{"n_layer": 11, "d_model": 512, "n_head": 8, "n_kv_head": 8, "head_dim": 64, "d_mlp": 2752, "vocab_size": 24060, "activation": "geglu", "norm": "layernorm", "norm_place": "peri", "norm_eps": 1e-05, "positions": "rope", "rope_base": 10000.0, "rope_fraction": 1.0, "qk_norm": false, "attn_scale": 0.125, "bias": "none", "tie_embeddings": true, "parallel_block": false, "extras": ["capped logits"], "init": "normal", "init_std_qkv": 0.029, "init_std_o": 0.00618, "init_std_up": 0.029, "init_std_down": 0.00618, "optimizer": "adamw", "lr": 0.00102, "lr_mult_o": 0.657, "beta1": 0.9, "beta2": 0.95, "lr_head": 0.0219, "grad_clip": 0.5, "warmup_steps": 251, "schedule": "wsd", "decay_fraction": 0.386, "decay_shape": "linear", "final_lr_fraction": 0.0, "batch_tokens": 131072, "seq_len": 512, "doc_mask": false, "train_tokens": 1173000000, "steps": 8950, "dataset": "wikipedia_en"}
MLP neurons of a small language model. Each row is named by its layer, matrix (gate and up: input weights; down: output weights) and neuron, and shows model dimensions 0-63. Each number is 128 + 24 x the weight over its row's rms, rounded and kept within 0 to 255. A neuron's up and down rows have the sign that makes its largest values positive.
A block is one neuron, or neurons of one layer that tend to fire together. After each block is what it responds to, as a language model described it from the Wikipedia text at the highest values.

L4.gate2349 [103 149 149 127 121 224 120 106 140 183  96 149 159 126 145 168 119 147 154 170 124 148 164 149 145 115  87 152 134 136 144 162 123 152 118 109  65  91 142 132 157  85 109  97 147 140 106 108  76 111 137  91 119 138 103 130 127 138 131  83 142 138 131 167]
L4.up2349 [ 99 153 126 116  64 109 123 132  82  83 127 149 102 165 124 121 116 110 147 120 130 182 155 149 165 112 102 168 123 119  57 142 113 166 122 141 119 115 131 141 150 154 167 138 158 137 112 201 129 133 165 126 138 123 158 126 126 121 107  70  87  91  98  87]
L4.down2349 [100 135 132 120 146 116 179 105 138 129 145 148 139 128 110 148 144 153 184 122 124 154 127 129 106  89  87 132 152 176  98 134 108 132 113  56 141 125 118  86  92 127 144 135 145 134  92 115 137 163 109 106 133 145 129 128 139  97  88 115 119 133 130 155]
Titles and abbreviations before names. Rank or title words and abbreviation periods that come right before a name or number, e.g. Maj, Brigadier, Archbishop, Mr., No., plus mid-word pieces of foreign names.

L2.gate978 [122 134 125 164  80 139 131 113 111 142 146 136 116  96 122 145 140 123 205 134 131 151 119 150 131 133 123 118 166 171 153 137 113 122 130  68 129 123 138 134 123 106  95  96 116 120 153  95 102 100 153 110 134 149 173  98 122 137  98 121 136 149 115 151]
L2.up978 [157 167 143 136 142 127 178  85 128 104 126 150 110 176 190 168 180  86  39 138 163  99 113 143 118  72  65 130 112 126 143 124  74 161 117 121 100 133 124 131 111 136 123 123 141 173 161 130 140 129 112 116 106  95 104 160  80 129 111 140 155 138 117 129]
L2.down978 [172 155 131 129 119  98 119  84 153 133 178  89 141 149 174 147 141 105  73 137 126 103  91 128 118 122 109 126 109 133 146 157 132 127 113 126 151 166 103 139 155 116 103 158 136 133 117 108  38 139 132 131 147 165 116 119 109 155  96 109 117 146 116 160]
L2.gate1291 [111 102 128 119 138 131 158 175 141  84 156  95 143 144 100 127 105  78 163 132  71 165 112 136 192 133 103 118 137 163 123 106 143 131 134 125 148 106 118  93 154 143  97 199 117  81 167 135 124 133 156 140 117 108  87 145 110 144 101  89 120 149 101 111]
L2.up1291 [143 137 119 124 136 162 132  74 126 150 145 140 164  86 144 137 110 108 147 137  86 110 136  94 139 163 112 106 178 166 109 145 113 130 123  94  97 128 147 136 122 113 127 168 163 134 164 145 154 159  94 124 149  93 118 137 115 135 125 105 150  90 150 140]
L2.down1291 [172 152 133 119 115 109 132 112 123 135 175 129 146 106  98 124 121 126 137 126 119 148 143 105 120 127 110 126 133 123 128 133 136 160 172 155  90 150 140 166 132 108 124 138 168 134 126 115 104 115  82 159 147  80 136 129 113 101 151 122 159 134 114 108]
L2.gate1576 [ 99 148 109 135 148 161 105  87 129 121 105  93 126 141 148 115 113 129 166 125 133 164 106 130 100 123 185 112 130 126 139 121 123 173  86 133  92 104 114 147 124 118 123 193  89 102 131 105 136 168  86 160 126 138  96 153 122 155 146 111 117 129 122 111]
L2.up1576 [137 126 157 113 155 144 132  81 161 120 132 128 138 114 146 166 130 151 168 137 112 132 118 149 127 150 131 103 111 140 137 193 114 131  97 153 129 157 115 109 169 145 172 127 150  99 128 146 104 122 124 123 126 170 155 135 126 140 134 155 110 139 142 111]
L2.down1576 [120 137 107 129 146 135 118 114 148 162 113 113 140 137 151 143 112 110 113 121 166 153  98 106  83 118 185 145 134  95 127 157 127 126 142 138 113 121 118 134 135 193 115 113 129 123 120 106  58 138  95 129 150 125 146 129  91  92 128 146 122 142 145 116]
L2.gate1904 [150 133 145 154  75 141 126 140  94 132 164 133 131 102 141 145 140 171 123 124 129 157 186 135 107 101 136 159 147 105 129 125 137 117 131 151 177 128 119  96 142 111 125 160 114 101  97 120 127 147 122 149  99 129  95 119 160 151  78  95 164 101 163 110]
L2.up1904 [114  82 123 156 175 151 107 155 113 109 132 111 149  95 154 153 118 105 131 167 117 146 106 112 141 112 154 129 161  93 129  76 134 171 118 117 137 145 125  83 138 122  81 123 102 180 128 131 124 132  99  99 124 153 116 177 121 110 107 145  93 101 139 157]
L2.down1904 [135 126 125 155 138 151 109 130  98 141 137  97 172  97 109 177 127 116 130 135 154 105 147 132 152  82  90 152 141 105 126 120 101 119 139 160 117  94 115 121 129 150 165 153 126 156 109 119 139 103 105 115 130  79  98 126 128 106 123 120 139 114 195 118]
LaTeX markup, Arabic article. Mostly LaTeX symbols inside math formulas such as {, \, ^{, _{, ), plus the Arabic article ال in names and scattered mid-phrase content words.

L2.gate2226 [ 81 136 120 151 140 108 132 134 175 129 140 100 139 162 113 129 117 123  94 119 145 145 108 151 148 150 144 102 135 109 178 121 181  92 119 123 122 116 124 160  98 125  88 108 103 146 122  99  97 154 138 138 109 168 120  85 108 108 138 144 111 125 123 106]
L2.up2226 [149 135 141 138 118 120 108 156 176 147 114 139 166 170 197 113  55 111 133 157 127 121 149 157 162 119 167 153 144 113 140 122 125 121 108 137 109 111 143 148 114 120 102 151  99 111 134 126 112 129 150 134 126 152 134 129 144 106 161 114 112 105 117  82]
L2.down2226 [136 137 143  99 164 134 154 146 123 109  66 164 120 160 118 166  97  88 152 125 110 150 181  91 124 112 113 148 127  94 138 148 124  67 118 147  52 103 135 135 141  98  98 150 127 122 115 123 108 111 135 110 146 160 130 153 163 126 148 139  99 107 119 119]
L2.gate2321 [135 189 133  79 133 128 116 145 129 121 135 146 119 132 151 108 144 127 154  91 124 141 138 181  93 112 197 126 139 186 112 146 140 143 122 131  67 119  85 121 116 162 137 143 131  86 111 141 143 106  70 161 114 143 114 109 139 141 121 114 144 127 148 132]
L2.up2321 [122 145 160 118 165 145 132 159 123 153  85  94 111 162 130  78 117 119 129 162  98 167 194 137 173  97 137 136  62 144 148 126 134 133 119 146 134 135 134 147 112 121 126 151 111 159 118 159 120 114 140 116 116 145 140 127 177 118 115 164  94 118  86 140]
L2.down2321 [110 141 123 150 125 127 150  96 126 157 109 162 166 118  88 118 107 105 121 133 124 110 135 114 100  73 108 120 115 177 153 144 140 101 137  93 116 117 128 126 133 143 146 157 125 124 135 165 128 127 144 157 125 148 121 133 120 144 122 124 132 107 144  83]
L2.gate2354 [ 98  80 107 120 124 121  83  92 123 143 139 152 172 120 116 117 140 139 184 125 154 126 151 157 140 185 100 139 123 151 142 133 129 115 120 147 121 115  99  74 130 121 108 141 148 106 127 117 133 109 118  95  71 134 101 119 153 140  98 105 111 100 134 111]
L2.up2354 [111 137 115 109 125 122 103 154 136 122 179 136 137 122 143 131 150 132 144 107 154  90 123 123 143 157 140 152 127 120  79 150 120 143 131 121 148 116 106 122 127 137 124 155 155 101  86 146  98 131 128 129  99  99 132  95 196 112 105 156 135 148 115 157]
L2.down2354 [179 104 126 115 102 152 131 139 107  71 134 117 114 134 128 101 137 123 153 130 118 111 120 137 118 113 107 130 139 161  65 138 126 111 146 154 158 125 117 121 119 144 138  95 124 112 149 135 122 157 111 121 142 121 128  91 177 117 129 152  95 155 157 144]
L2.gate2520 [135 124 130  94  80 157 120 170 141 160 118 129 125 123 138 115 115 122 119 116 147  99 125 157 127 172 139 125 137 150 134 190 167 142 118 135 151 120 109  89 109 111  94 191 159 116  90 131 147 113 117 142 159 140 111  80 145 111 150  80  81 139 128 158]
L2.up2520 [117 129 164 126 142 123  81  76 138 123 101 164 173 149 113 114 105 115 148 110 138 136 173 144  73 127 123 158 131 109 135 172 147  95 117 130 118 166 131 156 113  95 144 143 122  89 133 129 105  95 103 111 132  96 116 109 140  94 169 126 130 102  91 168]
L2.down2520 [ 85 127 130 126 139 129 156 126 169 143 160 133 186 164 156 111  94 122 133 115  83 136 167 109 108 109 114 154 147 120 127 139 122 123  85 120 109 128 171 125 125 116 132 131  80 127 103 113 151 116 123 154 137 149  99 161 163 106 103 149 134  99 119 133]
Ordinal number markers. Ordinal suffixes and ordinal words, strongest in military unit names (23rd Marines, 8th Armored Division, 3rd Platoon), also for places and rounds (sixth round, 25th).

L8.gate2288 [161 113 135 153 155 140 120 142 145 140 112 157 149 140 113  80 169 117 110 143 127 163 153 127  89 157  86 139  75 131 151 156 103 175 147 127 154 121 161  96 132  81  72 141 104 161 161 127 125 158 111 111 118 130 117 152 130 108 129 148  90 156 131 169]
L8.up2288 [142 143 157 104 128 161  70 153 115 130 151 126 157 139 104 128 115  87 137 122 125 106 120 129 129 150 141 124 162 105 115 149  89 126  79 133 130 100  92 156 131 122 133 156 111  86 127 142  91 187 163 161 141 117 109 123 127 105 107 121 120 134 120 158]
L8.down2288 [127 147 137 178 123 129 110 168 151 102  96 115 136 166 124 140 145 138  99 156 151 173 124 135  61 125 121 140  88 110 120 167 162 144 147 163 140  86 117 104 132 150 142 107 131 139  83 131 160 123 165 182  74 104 106 125 119 158 164 158 116 132 125 155]
L8.gate2425 [116 159 120 143 117 143 128 140 130 138 148 106 132 102 100 144 134 117 110 148 124 107  95 176 111 147  91 151 122 150 144 118 175 166 134 171 102 101  94  90 130 160 163  81 119 165 156 111 180 143 144  98 120 162 114 113 126 119 133 107 114 134  92 142]
L8.up2425 [145 176  89 148 107 131 113 123 166 152 159 147  83 138 157 120 117 125 143 153 123 154 118 145 122 112 134 112 133 133 141 106 131 164 180 133  78 119 132 121 137 117 121 125 144 138 110  78 102  91 124  65 128  92 109 131 148 126 136 111 173 156 128 123]
L8.down2425 [107 104 139  81 123 135 127 106 144  81 122 143 137 139 141 131 130 146 115 127 121 131 142  85 107 152 115 144 152 125 132 122  90 161 169 135 135 135 125  81  91 136 133  90 126 137 116 146 107 126 163 130 120 122  85 150 161  95 137  84 162 141 149 144]
L8.gate2493 [110 140  90 124 159 146 143 118 145 133 108 118 118 113 149  78 124  93 113 157 102 110 131 150 138  98 111 118 134 112 138 129 115 131 120 115 168 160  99 138 111 141 150 147 132 116 131 118 126 166 103  91 150 113 116 110 148 116 102 152 182 152 130 111]
L8.up2493 [147 115 120 138 142 170 105 118 162 113 114  85 114  66 154 129 110  87 151 140 140 148 114 136 154  63 159  98 163 154 121 103 131 123 142 147  92 148 150 136 113 152 120 135 138 142 169 107 127 170 115 112 122 175 114 136 147 106 122 146 134 108 160 127]
L8.down2493 [154 125 113  96 113 154  99 112 143 129 143 149 104 142 162 165 169 141 130 106 136  90 137  95 146 105 132 125 106 109  83 106 148 130 145 137 123 118 116 103 152 102 101 129  87 150  91 119 185 144 123 166 154 129 141  72 124 148 112 164 164 148 114 128]
L8.gate2739 [131 146 107 137 131 161 132 136 140 117  93 143 156 178  98  90 118 134 126 167 140 114 110 148 126 100 130 109 131 135 125 126 117 101 130 150 107  94 137 161 132 114 134 119 148 131 145  97  85 157 122  95 149 127 109 106 162 174 142 127 125 141 136 104]
L8.up2739 [119 136 101 141 140 133 115 120 181 153  96 109 159 114 126 146 123  72 130 134 126 116  99 114 113  93  78  90 126 113 112 157 124 151 178 117 128 121 158 112 150 112 146 116 167 118 151 121 132 134 109 123  92 145 114 132 131 155 142 143 101 147 172 104]
L8.down2739 [118 130 163  70  99 110 139 133 153 160 111 156 101 124 150 128 102 105 143 120 126 104 102 102 107 120 122 131 129 117 106 129 186 120 132 121 130  95 108 113 118  89 126 123 131 130 125  48 129 127 112 103 165 151 124 134 128 166 141 125 137 185 152 157]
Formula, name-prefix, and list-number tokens. Fires on a mix: LaTeX pieces like \right, \sum, \Bigl; the Arabic article al/ال in names; leading numbers in tables and lists (2nd, 194, 4).

L2.gate175 [124 117 145 141 139 144 138 143 168 169  89 110 133  98 158 135 121 110 146 127 113 159 134 147  99 104 153 126 161 145 180 123 165 125 107 128 145 105 152 112 152 129 153 142 117 114 137 116 126 146 133 149 109 118 110 139 185 148 157 108 161 134 129 144]
L2.up175 [105 135 135 144  90 139 131 130 115 148 121 154 154 152 127  98 166 160 138 136 164  85 172 141 124 127 159 123 123  99 156 123 152  93 152 146 162 154 118  77 131 149 128  95 133  99  87 145 187 113 124 151 164 153 114  89 107 133 111 118 113 136 147 125]
L2.down175 [130 149 105 125 103 109 114 126 148 141 117 125 149 130 140 119 155 106 110 164 121 121 120 158 129  85 135 124 139 136 138  80 112 143 135 119  94 124 151  89 152 162 104 153 132 154 125 171 127 162 112 153  93 121 114 155 155 123 115 160 132 139 159 146]
L2.gate307 [109 147 110 140 138 143 158 145 105 127 122 167 138  97 139 137 137 129 134 113 117 123 143 178 118 153 148  50 111 131 139 120 178 142 104 168 139 138 144 109 112  76 137 141 140 134 111 137 125 160  94 102 133 160 116 132  95 143 161  99 160 154 104  96]
L2.up307 [173 177 116 133  95 109 112 157 171 104 119 146 127 144 144 143 115 119 127 132 129 154 136 138 134  73 175 124 140 135 158 116  92 123 114 150 116  96 132  77  90 147 140 144 144 134 171 109 125  98 104  97 137 111  76 139 105 135 165 105 127 150 120 134]
L2.down307 [ 80 146 118 112  84 114 121 126 149 155 148 144 105 170 137 154 149  94 127 115 194  90 104 140 159 111 170  90 123 107 112  96 150 112 123 124  93 113 169  99 130 121 137 141 144 138 120 143 116 173 153 141  58 117 167 151 127 150 120 128 150 152 144 151]
L2.gate1301 [177 120 177 145 122 154 111 164 122 133 144 157 112 146 132 134 101 124 143 132 144 140  93 111 177  86 172 109 155 163 167 178 153 101 121 161 146 110 162 155 177 139 148  97 102 141 119 121  86 112 150 106 106 154  76 100 119 129 103 137 106 148  85 124]
L2.up1301 [140 130 125 145 109 162 134 137 178 139 112 144 161 119 120 142 173 167 165 119 107 146 148 168  90 154 189  97 101 128 131 102 119 101 167 134  84 172 140  94 135 115 160 145 125 108 106 115  87 121 129 145 145 118 121 121 121 115 102 148 149 115  97 119]
L2.down1301 [104  99 148 113 126 112 138 114 164 192 153 114 139 158 160 175 105  95  86  82 118 108 137 124 139 145 130 122 129 134 122 120 113 154 110  92  86 107 156 124 120 101 109 103 146 129 104 184 162 127 129 135 116 120 153 113 121 152 133  89  80 167 132 103]
L2.gate2455 [106 158 119 127 108 168 129 143 157 186 162 144 111  96 128 104 107 138 112 113 123 120 141 166 148  94 167 127 110 125 166 160 162 112 131 126 128  90 127 130 128  79 121 118 145  75 109 126 125 136 102 121 133 124 132 153 132 140 148 129 137 153 103 126]
L2.up2455 [103 128  83 132  79 100  88 177 124  85 142 144 152 133 169  82 142 158 125 131 115  72 149 123  73  93 150 148  97 158 153 123 136 142 134 112 106 124 141  93 140 132 105 158 112 122  94 126 123 101 126 145 109 111  87 115 111 128 122 159 125 155  86 155]
L2.down2455 [141 155  88 140 109 133 116 134 143 109 128 157 102 149  77 145 150 130 171 150 147 119 104 156 120 129 125 111 122  92  77 142 150 132 120 138 108 152 172 106 151 136 156 153  89 164 115 129 130  94 178 119 120 144 157 109 122  76 148 103 158  87  92 121]
Place-name final pieces. Final word pieces or second words that complete multi-part proper names, mostly places, such as Madison|ville, Atlantic City, Great Pacific, Seychel|les.

L8.gate259 [150 139 171 159  92 124 135 207  89 129 135 117 167 139  95 111 118 107 132 122 113 133  96 121 107 119 139 132 114 109 158 139 120 154 131 136 119 100 116 102 136 146 108 101 145 136 134 101 151 105 107 136 114 103 108  76 126 106 121  92 128 153 146 145]
L8.up259 [104 170 117  93 129 117 160 148 123 102 126 121 117 130  96 153 124 108 127  98 100 114 126 132 169 127 113 105 122 112 106 157 122 144 135 167 125 128 136 145 147 187 137 123 134 190  89  87  90 141 106  59 133 152 129  85 150 148 142 131  86 119 136 106]
L8.down259 [120 135 124 126 125  98 160 128  95 151 152 117 166 109 104  91 149 131 138 102 135 128 183 105 131 148 139 178 139 124 111 144 138 164 102 153 130 125 110  83 121 130 139 113 162 129  90 137 135 133 129 162 161 120 111 137 131  99 126 128 104 129  87 139]
L8.gate414 [101  88 115 154 121 119 144 122 119 169 131  71 115 159 102 101 132 141 157 163 118 141 151 120 126 182  92 132 151 138 113 140 184 138 100 154 133  93 162 113 121 112 113 124 132  86  70 140 154 121 126 129 113 135 138 132 171 111  87 112  74 144 126 134]
L8.up414 [112 123 116 141 104 110 120 115 155 125 133 141 103 167 149  96 199 122 101  79 107 121 132 131 123 166 136 108 146 118 168 172 115 121 132 161 133 102 124 121 121 112 102 166 135  72  95 108 161 114 115 142  92 151 120 150 176 172 115 132 109 122 143 151]
L8.down414 [110  89 129  97 130 126 166 135 124 111 116 138 109 170 143 106 118 113 157  98 135 105 181 121  92 161 112 150 142 106 104 118 136 163 113 156 108 127 166 140 132 126 139 120 118  99 150  87 127 141  91 117 151 159 127 116 143  86 133 142  71 138 157 156]
L8.gate961 [114 130 118 152  88 116 104 121 101 126 209 117 128 155 147 125 144 141 167 155  77 128 119 144 134 102 123 138 171 138 103 129 133 148 144 160 138 111 128 160 130  96  89 155 137 129 118 125 131 109 123 141 143 149  80 134 146 105 112 127  73 155 133 139]
L8.up961 [145 112 114 104 118 164 119  91 117 157 131 150 171  95 135 132 121 160 125 137 121 161 100 125 129 107 155 126 149 133 154 134 127 100 112 147 111 102 106 144 144 116  92 110 123  97 145 147  91 122 136 115 125 148  82 115 120 112 107 105 124 135 130 182]
L8.down961 [115 140  92 128 162 175 146 127 104 161 155 175 178  93 149 148 144 143 131 136 131 132 156 114 135 115 145 134 127 103 109 149 123 120 133  95  84  97 156 150  78 141 110 105 141 150 140 105 116 136 135  99 144 148 133 157 136  78 103 127  96 117 110 137]
L8.gate1069 [131 125 125 158  88 109 126 129 117 138 146 132 120 113 151 143 148 126 142 113 108 163 132 148 152 134 124 165 134 103 139 164  95  74 125 129 179 146  91 117 147 172  83 121 144 140  90 113  96 176 140 127 111 126  80 120 154 104 129 109 109 163 151 143]
L8.up1069 [106 115 113 148 119 143 147  96 175 106 109 117 151 153 139 149 170  98 129 128  86 184 150 120 159 104 108 149 130 121 155 160 119 120 175 128 108 152 104 182 112 172 169 108  96 151 101  98 161 134 106 134 106 114  90 130 156 131 127 104  96 100 158  99]
L8.down1069 [138 137 157 110 142 110 131 150 147  96 111 141 136 118 114 100 174 142 116 174 139 105 104  92 125 131 137 111 127 115 120  70 128 138 150 115 123 124 130 125 131  97 150 147 152 128 129 163 148 103  68 155 150 146 147 182 131 152 110 139 173 109 106 137]
Military unit designations. Tokens inside names of military units and official posts, e.g. ordinal suffixes in 614th Battalion and 23d Marines, Det(achment), RTR, Reserve Squadron, and "of"/"to" before ranks or posts (post of Governor-General).

L8.gate339 [112  73  91  99 165 107 157 118 149 153 142  64 142 136 106 131 145 122 114 122 105 110  80 155 141 126 111 123  91 105 147 166 124 118 138 108 144 122 137 123 101 112  86 128 152 133 133 114  86  94  67 146 143 117 110 116 110 136 129 120  71 128 107 128]
L8.up339 [130 115 145 103 126 112 142 123 129 120 140 126  89 144 125 124 129 128 143  78 205 171 179 127 161 144 141 150 111 139  92 137 118 125 110  98 129 128 123 131 134 114 108 146 130 129 128 195 130 105 114 129 136 105 100 110 109 173 120 107 124 112 163 115]
L8.down339 [114 137 120  96 174 114 157  96 129 120 144  90 114 111 125 173 111 132 120 165 160 144 161 193 131 138 109  83 134 157 125 163  93 122 162 112 149 141 150 102 120  91 108 160 157 152 109 141 113 144 109 156 133 150 115 124 153 134 158 141 136  94 144 131]
L8.gate1113 [ 91 180 120 119  99 103 154 114 110 164 181 123 110  89 114 105 114 162 181 145 103 123 130 154 100 183 120  97 159  56 132 140  95 134 113 149 123 112 155 138 128 142 119 164 129 125 155 144 104  87 156 132 170 157  85  82 129 128 121 156 130 113 138 134]
L8.up1113 [137 128 114  94 100 118 147 162 129 140 124  74 127 103 182 116 146 155 145 143 149 134 189 156 117  80 117 147 156 117 103 126 115 148 131 118 148 153 153 163 141 128 102  96 158 109 133 154 117 114 128  93 140 146  92 118  44 213  95 110 117 111 119 143]
L8.down1113 [105 111 129 105 172  91 108 102 122 126 136 101 133 144 143 178 128 126 195 111 121 123  70  95 119 145 104 102 141  88 138 111 157  59 121 111 161 120 142 112  94 128 102  92  62 121 104 131 121 126 112 111 120 107  83 126 148 189 139 143 106 117 134 100]
L8.gate1135 [185 144 138 113 114 121 114 161 112 146 155 144  88 176 118 152 147 147 131 102 106 139 120 164 129 109 100 114 134 113 145 131 134 127 124 128 140 112 158 148 122 142 129 155 142 111  95 144 101 109 128  64 109  95 105 143 150 110 126 114 156 128 115 101]
L8.up1135 [122 156 152 117 129 130 103 157 114 104 122 143 147 140  97 126 134 125 129  77 169 168 117 120 111 140 135  87 125 151 134 151 114 174 108 115  87 141 137 168 105 111 174 154 120 126 134 152 141 135  97  99 144 139 100 107 132  94 142  87 145 143 134 107]
L8.down1135 [102 156 169 142 121 138 123 117  92 151 117 116 136 148  76 123 125 100  83 110 150  75 143  74 133 113 151  97 107 141 159 125 151 128 141 120 143 169 142  98 136 107 121 117 136  98 145 166 123 150 126 149 154 152 151 146 184 108 123 121 142 116 116  95]
L8.gate1794 [149 120 107 182 128 120 133 128  83 144 138 146 111 137 141 116 160 155 128 137 116 118 126 204 136 128 112 146 118  92 109 146 166 130 103 126 131 106 132  98 161 124 105 139 155  83 113 140 135 145 132 141 142  97 111 133 110 110 151 118 139 121 137 131]
L8.up1794 [128 136 107 184 135 105 155 124 121 161 139 137 127 149 129 131 145 103 165 150 153 101 148 160 146 155 100 143 161 104 114 140 159 130 113 164 106 103 150 148 152 159 147  91 130 131 141 172 126 133 136 142 131 118 114  97 131 127 126 164 137 106 134  86]
L8.down1794 [113 111 149  81 161 192 126 121 121 114  98 110 130 137 128 103  90 104 148 104 147 161 120 111 121  98 138  91 107 129 155 119 104 111 129 134 143 146 103 136  56 153 109 120  80 136 133 119  83 129 137 121 120 154 103 143 137 142 154 114  63 166 133 108]
Inner pieces of proper names. Middle or final word pieces inside multi-token proper names, mostly places, schools, streets and clubs, e.g. Grape-vine, Rock-ingham, Park-town High.

L4.gate2644 [139 163  95  83 153 114 134 110 154 172 150 106 106 131 106 155 150 130 111 172 130 101 158 191 108 109 113 118 157  84 143 142  97 143  88 121 105 134 107  88  82 128 110 140 174  94  88 142 103 129 165  95 143 123 132 112 124 121 112 133 176  96 152 128]
L4.up2644 [124 137 138 156  35 111 116 145 101  92 169 124 104 121 151 137 122 138 131 128 124 111 137 112 124 110 111 112 115 123 133 168 148  87 133 156  96 101 129 146 125 148 154 155 143 121 144 125 143 105 126 113 132 142 121 117 166 121 144 108 102  87  99 105]
L4.down2644 [116 105 100 143 140 121  73 100  77 140 135 121 142 126 160 148 151 100 130 208 125  97 127  93 101 117 173 135 100 157 135 123 173 119 136 136  86 123 177 125 167  97 101 178 103 118 110 159 167 127 122 144 141 110 141 130 136 141 164 145 147 146 112 119]
Proper-name category suffixes. Generic head nouns that close a multi-word proper name after a specific name, such as Howell Street, Candlelight Records, Greene County, Skip Wilson Field.

L4.gate1204 [144 147 139 121  99 127 141 176 116 177 147 130 162 157 134 121 134 111 160 125 127  85 143 159  86 146 118  94 152 124 172 128 125 127 125 100 142 111 133 147 164 140 138 163 121 118 154 104 113 157  99 127 125 111  93 143 170 124 114 164 142 164 124 119]
L4.up1204 [112 157 120 121  94 135 138 137 151 114 173 168 132 101  52 179 123 145  88 124 158 129 116 109 122 107  93  97 104 137 128 120 169 150 138 106 130 130 149 138 158 137  98 134 138 155 127 137 128 188 135 143 109 135 136 124  92 136 140 161 110 106 140 136]
L4.down1204 [ 75 109 139 107 129 132 134 123 158 128 135 133  79 130 126  89 105  99 149  80 132 113 123 137  97 137  82  39 137 110 136 155 119 125 155 116 112 112 126 138 154 155 181 157 131 147 157 157 159 140 130 131 123 109 171  80 106 108 125 121 156 174 139  71]
Formatting and markup fragments. Tokens inside LaTeX math (braces, backslashes), table or list cells (dates like March 22, scores), and foreign-word pieces such as du, Guj, su.